MLP neurons of a small language model. Each row is named by its layer, matrix (gate and up: input weights; down: output weights) and neuron, and shows model dimensions 0-255. Each number is 128 + 24 x the weight over its row's rms, rounded and kept within 0 to 255. Numbers have three digits each. A neuron's up and down rows have the sign that makes its largest values positive.
After each neuron's rows, "fires on" lists the tokens most often at its 100 highest values on Wikipedia text that the model never trained on.

L5.gate43:133093134080152180135100132132118139160117143101106115159166164116103141103147145117137143154122196094126135132103144090102141148119107119098104108157145131134161117138154111099134166109150147142108061159160087113097169139126143083069131162082122128104093162151095137095096159162141173115114143177097123129129135099127139113139144144100129127069110140121155101114117166130119112136125153140103121114125127101081114142090136125141148141143185126099087112113144105157160128147162121144142120098113150131102115107157143165105121155092100142156155115146165147153098145132161136107130160123141155158131114111131123123156146118167117122115107124157142163087151121146111140130154127149177078122127118101131079127141112127145114141131119088098107111140158119123129113169147098
L5.up43:121140140111185144154118108119121124131121132113110179131090117107138131150129135117157144156195111142130092110178161143114129141164114110099143172112105107112152159145124140142140156124119125070115152127148142148122154113105138074121091130105102149142159154191129124107116167132156144109125132113122105156102132124154090160141080148076120157108128131138178122145133142132144104133144125138121156110149108120122110128147142146170119154133136106123118100132142148129092132106095123141152137076099140102150127086105111169100123164114081155112127107127103136126054127107161091165134146167124147098106097155114115117127132079127173117162132110087154151132075143120154114159122104129095132169115177102108111126125106112166125134118132128155124111168085092142091111120165133
L5.down43:139193150134119130175109126139170151142156136186127137165102129059124152139150146116092149081130127100130135145111108157126150137131134115130136127114132163123162113100125174093163098117147100121122120138066150128142071114101096116142111060149130144142128088143166112114151104093139116091130140126133127133138165109125162139118119121141123124132128112133109077136122117107066111142116129146085144107123128098175131105102188115148131096142150150149115150145110121102105162108154091140101160104104128112107140135126144130129131134135164147136090108135107114109157097141119118129152109157177152093177126149123097123092140122132124130102203129124136142126148102132116119110135100173101128156153097106164083115091122128113130148130124148139118187112158133117130127141101166
fires on: "und", "iz", "ict", "it", "ib"

L7.gate161:110146132126074123128114128124095127119143174112139127096107159095126166158122128130129124149135126148109138094192113092124140085152129118115135114125192112097139179099119128131130099150161172083129135112107109109119098161115119168145118122152106136114094125135149118114112133133104124153151126107118126124101108078155116126155134091107135162095116130063134129086121113126166121127150116115170174147104143111145129141107173101130131120162131126135177079156103160115165160082095080141156116102197131075144150116124158123121079143103119089158163063136135141124140098151169107141111120142108100152139162116124190118120151140109111149114127147116134125124133157177142134106118147104127127122148142128135109123123119163098101130115167112137108172112137128115142121129117155
L7.up161:124133139149096105101138103111125110108126102146082113093086125119140113145100150128139137132148131128127125187110114140070153120146134166168133107115106118126098140117136117111150085148118124103114130132165165158142113124130129138104153164137134125101123119133108148155121085142090102168122123112107121117114131116117171130142175142131130141155172177130127158111164173119150126101121117131073137117110133128121158146126130080109116105136124158117117138119151132142122134104110105132186120149185128101138084169163130115130164161181167167106066142148126185171150139159081131143149133125141116121096140151094120122120120150134149151160124127097118157096139138104136123104150149167125103119122110168116072161091111150109130115118119088066094100143137122089085115139126173
L7.down161:148150118125170120117145103147139129107110123103152105115151139169120144124136127097119106147082125122159111146158129121130187138125114131155117158131130120105124122131142122125094161126127131080140119118160092104128104113115150156095098102094097070073152140122146097114166117153132175135140155113116130141157087154093139127161118179115149123131130105133117139122121137109117149157086154096164147134120130103133083114112138090126111132165138163132123188153128159122142121136134101114170121103168152135088120128120138119105112140118125156133127137119135094154135094117137145109157108143147135136126104081113131134095206122110139116175127165151077109067115138149161118102134109123144065137163128112126152076110158133212128134077145155096118144136136130155132132137109086
fires on: "'s", " her", " their", "'", " his", " Her"

L2.gate277:150114161132123140108098157170133127164093132135105127080138159160102097094130118151106112123158108145075151161162125151155120159150130180117128099160124146112140142094108126105168173091155162144120076127155114121166120122151136103107127219116122119166112124125121116109112100099113123140117136106132112129169132152165177173141147099126111122145116108107155099137123136135138129100120120112107107118157078137117136162113119115143104123123143145130072133127116140096081113109151116091106147097085131108079109141118158124128153132104147109121111165161138133131162173116180171109097124139126129090118101135103153139111134152137086125138070165107093108104178106135144135143136157135122144141119125125124112144114141150141116137130122114146125177098156156143162117149150079
L2.up277:189090131114111129120149154133128117120118146106149142084112136131131140103115139153169047149088114138096120136080129158127135113128119147122128162136185149139099142084130089106149125135147076117133112177157105107121100154106157125078123141154145157136098104108163139123106137112105126157126106085134132168148104123177116122140142133160148165170165098108118121108166085142135157152128127115132166102150109151126125161123090102133144137145142124174123167117118103122094112095109133124109104118107142097119115141125157131120132158150119165124104154120098120137137104148127159123150129125131130121118080127165130113073116120086083137086105165180118158138119120129112147113075134125137163105135107135125087161137104117157174154141168145112144138108129104098164138086137156
L2.down277:097200168142168120121130117135133144157153109160105165156114158108137116162141151095085110170147144100133095155197111140123110133082113134132119121115120112125109128119131155129119112070104142082128122179118140138145126114129125144091150135145105121105139197133118125132154131116136127117099157155150118131134109141120191159125126153138116139124066137128100102160081155105072095110111104121132132152115136152141129102126114131129102134120116175154155093113112176112165121147151153146126116148139116142146137130116102155115141135144136149167125100130158113155115119109125135123110104099106085106164156132129135074146142121108180153167164144150066104131124158137153072105129124126130096114106121124119121096125108156106096108086095122118118125112107140095111132180154145
fires on: "9", "ide", "6", "7", "aged", "3"

L6.gate79:113128115134135120160106114093142133173132103133126111118102124099111081176148119142189111120126141144094120144154140127117152130135153102124123128109141124144110084135150138146115140115101147098120176095137106132142155114108122080096114118119109127161105131081112141139130119161145142129162114169184135152100122091110123166131122146099137104130154094159177147135109101125112144169157133151159125117172130130127128130121099131131117136167112099156150119127108109125138108147111129107113138135133118124105104093139173064103104123130152093136116166146113113114121177079154085111125138146190115159159134105143128138144191148145065077059124131121145091125156109054136115142153113107116156139140094127135107129118095112123115077112155137175144157103153118135118133112131125
L6.up79:109155122168124128146135159101110102161136157128106102164150090091135116145115084160147153130136097121116146135129138160100101135123129143098141129101140088067120156129150156180088089115120116125122139114107140161142125079146143153114119151163159152128143130137063126106121189129163107143108118152148105130104108108110108153102123161142139162149073151113106154123136073143110131136167142121119122077158123145134114130132114135097112094152129153136133174135110168126113109133077129169117155106155166118142139133132119124179140122131102104103111098098118148154128107094106142099151130149106152130079143127145041140102141167201122113117137137114124114135163135156125112150148125111142142137089122149178160143094148108160127151141141115122123130127141101167102121121117120
L6.down79:209122113143143112148126135197102092134158107126149119123146122107117151144106173141101148101122144143118129133130111143141115160160085152117133095143130128164087165150119124127130147082131115168132122151101125123128110121126065139128126131151125134135124106177115144117159105166105140156116085130115123124093089136156135149135125141141142162124124110114138129178125133178140116121170168119108118100154157113152125112135121117119151135127160082120146118086072137154150110096107158172163117171107129125099174128088118103161120124131109151131124117118112149165093098087090099148137099138154144172123127101121118077092128172158130144147099113105105131168115126102086111142174105103114068101099123132101144161146128094115132125129178123107121120132168109114122109124124107
fires on: "re", "way", "se", "uc", " other", "ne"

L8.gate37:110124166185128095141141124137100091146148108153127133145132126084123134161146095152128155150110092097124116137118151070087099135144101098124162170148123161096142128134122142173177140095130122151117111139140110107135156121131130128155127174133134121124163141114124137103119111144124194166102166095120149136168112139134157148146159093113125148095117155103141151134091116148141149183122096146153107133151125082102117174087108109137134120086135129146103122147083154078151085118111110108130163106116108142146129188104123139125130148142120139148140130127124133162135113099141126134103127124060134119125160141125116104114135148097124143114114117136146103106140112138112116110165085117053111139152084131115154092134142152112146138131151176134155151107178122180115147154109160
L8.up37:137126135110140123113113142104153153152075091127120112126112107092142127153142113114115057121117173074154114132106139130131126114166122119130151135137109079153163110133134133107127101178124154120094106124137127114153174153157109104112152129147099129144077134148092105127124111136154156141131133149123151157143119136136137122126153119141170135119072131161123139082094117119128093153144192131121085095159108150147123162140123087165104125141094132145098089133102079127108143084143175125122139140142122104153072109104154145132133112112143146120128172141118101121128104104094135120172139116130125094126139133106123134101148164160158155098156127162107168176168135055129168142129096102134122122102118113142112093151142163109157145114089150112177126141130155144154126118123092
L8.down37:109139103088137106109112148088101166104144154065080130141129098110160118142096153161152097098105084129102129142165165137128085142117128102145110121044163121155144107164140112136109172124072107140115132094131087143122113172132159122154174133148125113154101154123097170151082145142120124125134139145125084143107145122140090157120091141162120120126131092108155105132157130115127115141111179126147150128098115162115178145150169118161125123136128111112100090112152144185089127132115107148133149120148115094162147148113171104118137113127145145135088149113115149151108145129135174115110105114124146123118121147102140117115139172128119141142157129093157128102124169136131138117127099112097098107156137145109157127169113156120111107137126123107151138143188137069129120139138132
fires on: " of", "ight", "th", " about", "side"

L7.gate110:148165086139055134091114137109128126163165104130114144131149155129149103092136137156136108103136102166117127149107120119131147142137111099149148080128150094117120071174082126151112136144098145117126128143165123179151143093119112132148128137153102169079158123112130108126109099135101113157134134154119133115129095101180141105161154120132118156129108134137110152148141130161127134101114138067110148108136141148129146134171144119138129121189130091135114133106133142094148068095124116136125111125135129144062133122133134123104124102116128161117126096147140138100104176134130129161153108143145173132120077106084120078145090100118091073138123123147082143126122139137094119107094169120128179146126169126133149140139102172141157134108170156136128143141149152138094115102110137
L7.up110:159130110159154100141144132123118119103196131131116144107111150100122152101134112131158112095140151100090120090127110122143132141118115122142067149106155159109090083102121145166138112107152155116106135094125136151102149106142165153109134114152081091073107101084148147072128151141118146147110169162128162153145105144105131146168142113164129144076100111103147129176122127155130145197126142117135140101175146109132116101148118153129103165136112073133093112142141118160141128143163098138145135116115102147128116129134153105082172116103114120147144143132117105111127113126152168150132091106133097086129096164118156074124146090134103078128120120119163135132135105091091141137130136112155156163116142134142135124135153178108132137113117094108128158129095127128112148168163120
L7.down110:123080076137149127110135145106158146142073118135161105130167159129143108130138128136066077133079131134149163126178118141128149131147140155161144128095155142099138088163147125167134131098085146123128137151124133100179108147130102170127123119124101160143154154142121136133107167154115174118149093087150137158128129140104079126146139163088110121111107102126131076112127127120159129116130139102095161150131111120119150112137135169120095128104145125094115132153116158148107102133168116132144140145114150121113117127121116134158091094151105128161130168079111110080101140080104137090158138132127104138114137132091124137082139122118121097152106112137136124154145137171172133139101169139093094065154147131106130167129136152158142139114134151083127069136125136157121138131174116
fires on: "ust", " and", "c", " played", "age", " served"

L6.gate161:082078138126166144097163125134099127119131150125148116106092116110117092166173136140141112098118125134108120101172142109128114137133139200104138143146131123125181169133157142106138157081136090116105194099075127134144088124105095145109194145153152121154151124137142109148151126150150139130130144147165095165131098079162116159138151136140094159152118138120109132111138135147080146103122089133131118114107125094115118134141148138128090139168118132125177123147125146110105133095133169105142137119164123171117111134107130110137074133120178087115091106165136148142138140149159142108114126131083135105122121092121127172158176159121106127105116113097139130101120160119079104128114109146148147107109144148103141152083111117108163123099128134157091131119126096120127121109162110
L6.up161:143192153107150102119150145109135103169106134092134145099090155117158157128139099100122100072143118138135107123091119160127101145157125115097142133108119129123127134096135165145124098090104123085129078103123116145123158122093163129150152111138133116169150107084116122145126141160087138149120160143100149118150140151115129127108116116179156153143138115151115184113160070112135097156138123163133118108118146136139148148111089118069123131123126110109110129114111143167087115125121116163145159103144121138105116132096128105087102152143104070169132094137148158139135128176128073080148124102139132089160127128094158141104103149144117145149140110148137080160141147163139105120146130114134159100109095138120129149123132172171133077115181130139136098164150128098123104133107126
L6.down161:107207154139107158139130106138117120123126120142121098090116102116127123133121149160115136165138112110131147114166124155139112200130113132153132162096134111072130110133088124121105145115130133097139145138176138113147140145113163150129117093082109151126153151085127150116176097113087131157085131134108145142137184129098085111133091140083140114080092145139138124132126138109117160102120128135118127151123159129154133110147107113104110124147126129165134145157098128138127146084135145120166102101128097172102161128147090137140105161138180137121145167141145095134178105123138105146177104111126124121135105095162158150168126095131129127093088117157121095147156116124111072156157144153145107140117117098164161145107155091094121123133168087121148112119094135077119135120142110
fires on: "s", "'s", "'", " His", " The", "is"

L8.gate237:142114140117140147128184141129118117177110103185107147082143123112143123130099099130135122119125163133113118157154072107191091116070108102121103123131092115161116136129105145118148113080110157102091144131117144132148095137128099143142158175117120145141108155115127136126142152131155153123103142147123138134125140142144133143129103100105079159163095137087139092139116176125119158111122143139141108125137092114132167112164133130069148142136141127162144183196083137146120129143108130141141133128134118108156155105124140070114112131118111127107102125171176143144144113166120111122118110118122143095143082179122144150129129151105113151158103164072107110113089110092133128165125174148096117136157133160150125085115156132107119100192111120128120137101108129144136149141121146
L8.up237:153114141159092133131105123127139151132115124103098092134094040164100131161140131123132152117144159155125124124112123112161154120141095144066178146103120114162134136163167151115170116153114105127154130122085138188148122119118103120119137129098158135166156109139125117147133116143119115156137159142167112132110122113095134162117137124164116145142126147134115178137108109129131101123092119123160105138149161145172098119175115132168101109142078136136152175119102126093132132136104112126097117119140177136138134121131182133142162153121131120128137083170139148153126135120092118155114146154145116101134113159125181126107127169127181091159129176139117147106106144094155069135136149122092123127101105108133118103144121081121112115080147139108103177149092117130128141120113174
L8.down237:143101190125147097131100127072106119156114121126100135139124104130134130126151122145093110126137123108134093124158105139113150179079117152113092156133146110083167121144148170104108138130137199142114121125111141145143112114140102107084105186171135134111124123098127142103158128133112122124148101108102149136136159105104134156132075159105189140130088107134139110084126131090133170121179119122113110138152109136091127141090151131121143125137118144123143159119121104094160155160136096142064144115126163124139117144105130085111135126144115161128149171092135145170093123134146152129182129146134132130112101134119131106147087153114148137143129125109150176084163167116124146131164147135111093127163144092108115133136161090074127060114137161127112130144121149120126116142115149
fires on: "y", "ony", "ome", "é", "ough", "'s"